From a checkpoint of a small transformer trained on Wikipedia: normalized queries and keys.
MLP neurons of a small language model. Each row is named by its layer, matrix (up: input weights) and neuron, and shows model dimensions 160-287. Each number is 500 + 40 x the weight over its row's rms, rounded and kept within 0 to 999. Numbers have three digits each.
A block is one neuron, or neurons of one layer that tend to fire together. After each block is what it responds to, as a language model described it from the Wikipedia text at the highest values.

L4.up583:563587512473525462504511521444512438542476521483448470505505538544525470516529513482445521492482441537461487500542535416502489457519495522542576512544458504529560508473559431538520558537491487503569528436507520512563471482420540495544462541475524501518470565547583477492509480503474537490503530503439525506394472542468545530440506528545465607531449415452518490459506566501528447518466
Responds to: Beginnings, endings, departures

L5.up39:531503490509478541568482545516544530451446523505504544538472496491536425503511456473492441549529486501499517519459494425481467504477484539537538528519544524552514493454486477530499450502556515503510517505515496475505550414545440506431543466512534481541397553471488499509471516532515533505530506547497436468547564407488505547528531574536526475533561473456542508462456516552473482516528
L5.up78:506530480536575483549515486511521525469481564499484490522498553494537456547430459519543460475482527486514588621536491485530474516455465446520534492517517493582474458501505540503412506475502454536471551486495530499507536549488528474553490555559494507536479477447520474544495555475519564513566561503552538516501440556556530465542500530498491468528448453549511517483438465425477510542541
L5.up190:592478473506468498455508543452483504513521437487458443460504488501460535477516425444507536526623424482483444527532452522457521541546545425499496505516535509521531499469441511512457539466524517448516504465552484431501561520480513532529536511501560542453540561499514517532543430536447533468492502577489502553468491531559517423422514521517541489557508486459546557446530486561444548524513
L5.up674:512500467485453497524478521479503458471489453517467569513489492477508470539466433448498490495527430571551431499547499497497546571544493487494469494508519490560517447499446465480509452511508468536446490429468464564573523437427555440491519554533462564486508514485540533501519434585510492439495462445482519473494487468465590517506510624526532514511523538427495527464550511519475509471523
L5.up865:547551501492569554481511532484496529496525418497474527419477511496559537434442473479488485526520465499538524531494521527495552470552514505519547467514502534537518472426504503453444546485464539544511489498416512486570514552498583576515417508408458486561511564599550558495483553586470446538491531536526511473500559527505575499474471555521573534466579553584554503463484545544452511536493
L5.up1014:486581509517444476478512470517412527453390460481454474517559533522461435507404470514465468512502484541556478487476566429547519479497532509507500479517437489505533496444494425489501570421507542536494513515487529488498509509488471557513499473543498538503445522501539479505459501556464465390437423443494468481455550508460449520527479495534473467528522510503472514434465484473460517507518
L5.up1177:471486469444484515528487528564527536545448560513490511521508516483512448645573464526479482552518501472529489520501431473525573494457508459437557466471512571489507460441495531496454459448537438552432516575469535534559523543456467491538481409432442554527562500452516467497450467533502503490549459367572526510501507462485526548491515486474454477486486482492492489462448512546447499513521
L5.up1211:476472534545499515449519550509548526542550480549421530478425451465497521471473458482486570537542451424530473496508475455534398498457564515459521486519510485472516504497508501505490488523439491521483593556456468516602528540532522494535499519503489541472489529501402487589558484591490490493527452498510517504467542443503531533447456555495506527548526532544514501458532577559391554510563
Responds to: Locative/temporal phrase heads

L5.up23:524502503457539550508511539638446520526479537564550598465485505502477449521443483525551447532502540431454503475499486557507518478575477513492567478528535498530549509575541546581470540548543505473489521515522510551486531498492544555565554504520596468493544457521505555528548504550555537526508483526520482534517522474496542550586542448465563531502511537482469547499494493546556520562490
L5.up198:530574520481500505488522494464556556421555521478485581523593529505501522499469464535442531493565512464510493477470560526509494474446555509596534506527504495562508517495540518485522527506576518438506479581473489521490469445477500531496453499563509457463504557415458537483532516532501545561562531571496543482443513483480445533540477563477484526509470496476475542553531530506540568596490
L5.up679:515506466513503516534518591504443455539469400570518502521550467570459553496471520526533550453482555511561531473496592473554524521491466513501460458480501495528468557505418448464527566528487558493505514554423427521434480562554510548520564464501471470470520479520465497513488571516476492534456510455559480504500470508501473475466596456504531533498553470535489554503516461566509511541427
L5.up727:515458475539462497454531533497471488542444557465498551540617545483545531540475534502497448504578520435494511501443570430509505494470509550557538493503522508555489477523495512566599517542484540469500522569437482453473499459523498549505462503528538443481482488408434478489624446472512529548488456535517463498527519524457510524484498536488509584527542440483528504524521585514564556505492
L5.up835:498507492451466474490522455396508552466560416522596488522555466559514405535462413495521476583511472487507520480457434522477497492582476463533531440489469578522448508438419528521527460505539574483441523519547472502525473474492538488484555566544524462522496521503541467506529533433476483528517551489385530508518488445463469521569489482491524570520520514461494498541559449473453446468438
L5.up868:518501464529593450554469565579471479521495488489469551468540478490484477515485475561566496497478539505553496446549512503524495501567508463539517477514499542506497525515540498537470477499535549487512511592533545505585531483572478538637522505585545485435489596541520502523448526532495548519462558518550468571544551476492592474514487538491534539561519499549506503484506514456491488503553
L5.up883:546494460465508504519513595576489497458512455526503446405424458483535488532541443495478433507564501531524501554599508484470523551544528466562475523474496513510499577447491497537527583533485503496540506548541442518502525567542490479568543509491540474518497468515439528526460498540505449503488488487480495513495520454511524496518490501542580472465539467505516529488448482462506530536469
L5.up1269:467519540487506477559491471405507489445550500546514470537523475462442571501543426457489498494572559466482528522471524485535449474472539446573538498510477515540432475526473525560530468478491541529518519527402521449423560534494507601523529514499493447487467519436484599491477485474585551476490447519502480486607531504464492462455506539461541489458491490461571554456560470495499447488494
Responds to: Place-name commas and year digits

L6.up41:581463518525514462493517521549523416569499485438480457429496487515417470473457433522545480581504519462495472500554464486496461421539494458506509464574510511475442563461467526524511453460586527514464519513487534472518492490552557517515453526629483457461544520450443503499490439554494481485422489456485482509483457479525517492540484549523540502528476505498486448522530512511444527494559
L6.up130:537489538461497563512568559450467491461515536518479529517497477507479507468503505519487555490448523482513551502508381473468491413542471463549528542442561509485484534534489552493500452519568501532566520436448513456493505492507516603578553479544470475486486526459469450518413410594534447476502519548489511511479448515467487595471467541576489478517590468489529520470542469498446463573512
L6.up181:586489496460492546398462554574496530493506542477448458497514517472464579540519536443463499413486508577469517525531563458475492484546512490464519471524529532413523520536487439516527489519520469576439550476463505544534518470486494531503521534525571552539461544519487464484553498495598515555426422473447481506547490506553541498548508466430487514433479457495502576594491513467498430538479
L6.up248:499457465503523472525529524506535453478456523531434484477488554486471495547502530557505496527595529411445502513522489522524451451436449475499503454480494506560457562470467505475469438469509586493456565553464508483462593562547474498550432487495442505477548468403468442543507463529473558518512519507557469535443389473461451566472475530500521408513543459436497511513486481549467518539491
L6.up435:514458514499444515488426530535510494513431551466502462493522508530482507556490478463484531511520488450451477478474450513546457498455501426546547545593509523474567520385509498536532549498523522508487497522545556509428561450475474465471488557478469574449519534474532522562502464520466523493469487544501443505440495474550507471511480567453503526565508488503472472453525485444557472479521
L6.up510:537533545408520581485470571505453524541458458532555490459476507504500514525494533536496459549547535493495512513532443482502448428563562508506524510480466554430555552473491505482567541451564530491465501557493501516486518475552577523494476442471485506499506533436505547493555499509519478554489521508571515576572499517546477496470488470453538413455555510592517492459470467527401533517536
L6.up744:539484451497433507530532546477561519572566522512437457465465497516489531489528463550472460522556484474494519496480423470448518470553541481464507458479497530438423470467501472455491547497474584527483460520506559542505504612491472531524513483551493489508517441505426473469502528562521523578474496556470495490479423479423487532500449492559539458545513546445425467480529472495455501482457
L6.up1240:500544505497443491519533495511511427493611546452504529443491566428568495476524479547522520546510495573473528497489450521489500460556477466512477489532514571511488493485512519517531505529474551508487458534504570444495482494500486526523470419568504536443526593480441505505448467564491544510544551467483481474456487442515509478517519515482510494548471543501544503510465456488505554459567
Responds to: Year first digit

L4.up597:476559492527526475516546527458488511536457565466496497519578552485523522491469487489534499474548513498563492546511470464514495473564533498577538531493478555505481436454491542518583460514525476539515465514474505491510460462497535509531577506545482400526449500547534546476507520476486473517489473551517375578529576555389536513505501461427566486525512459493568540519538518540523560534457
Responds to: Comma after place names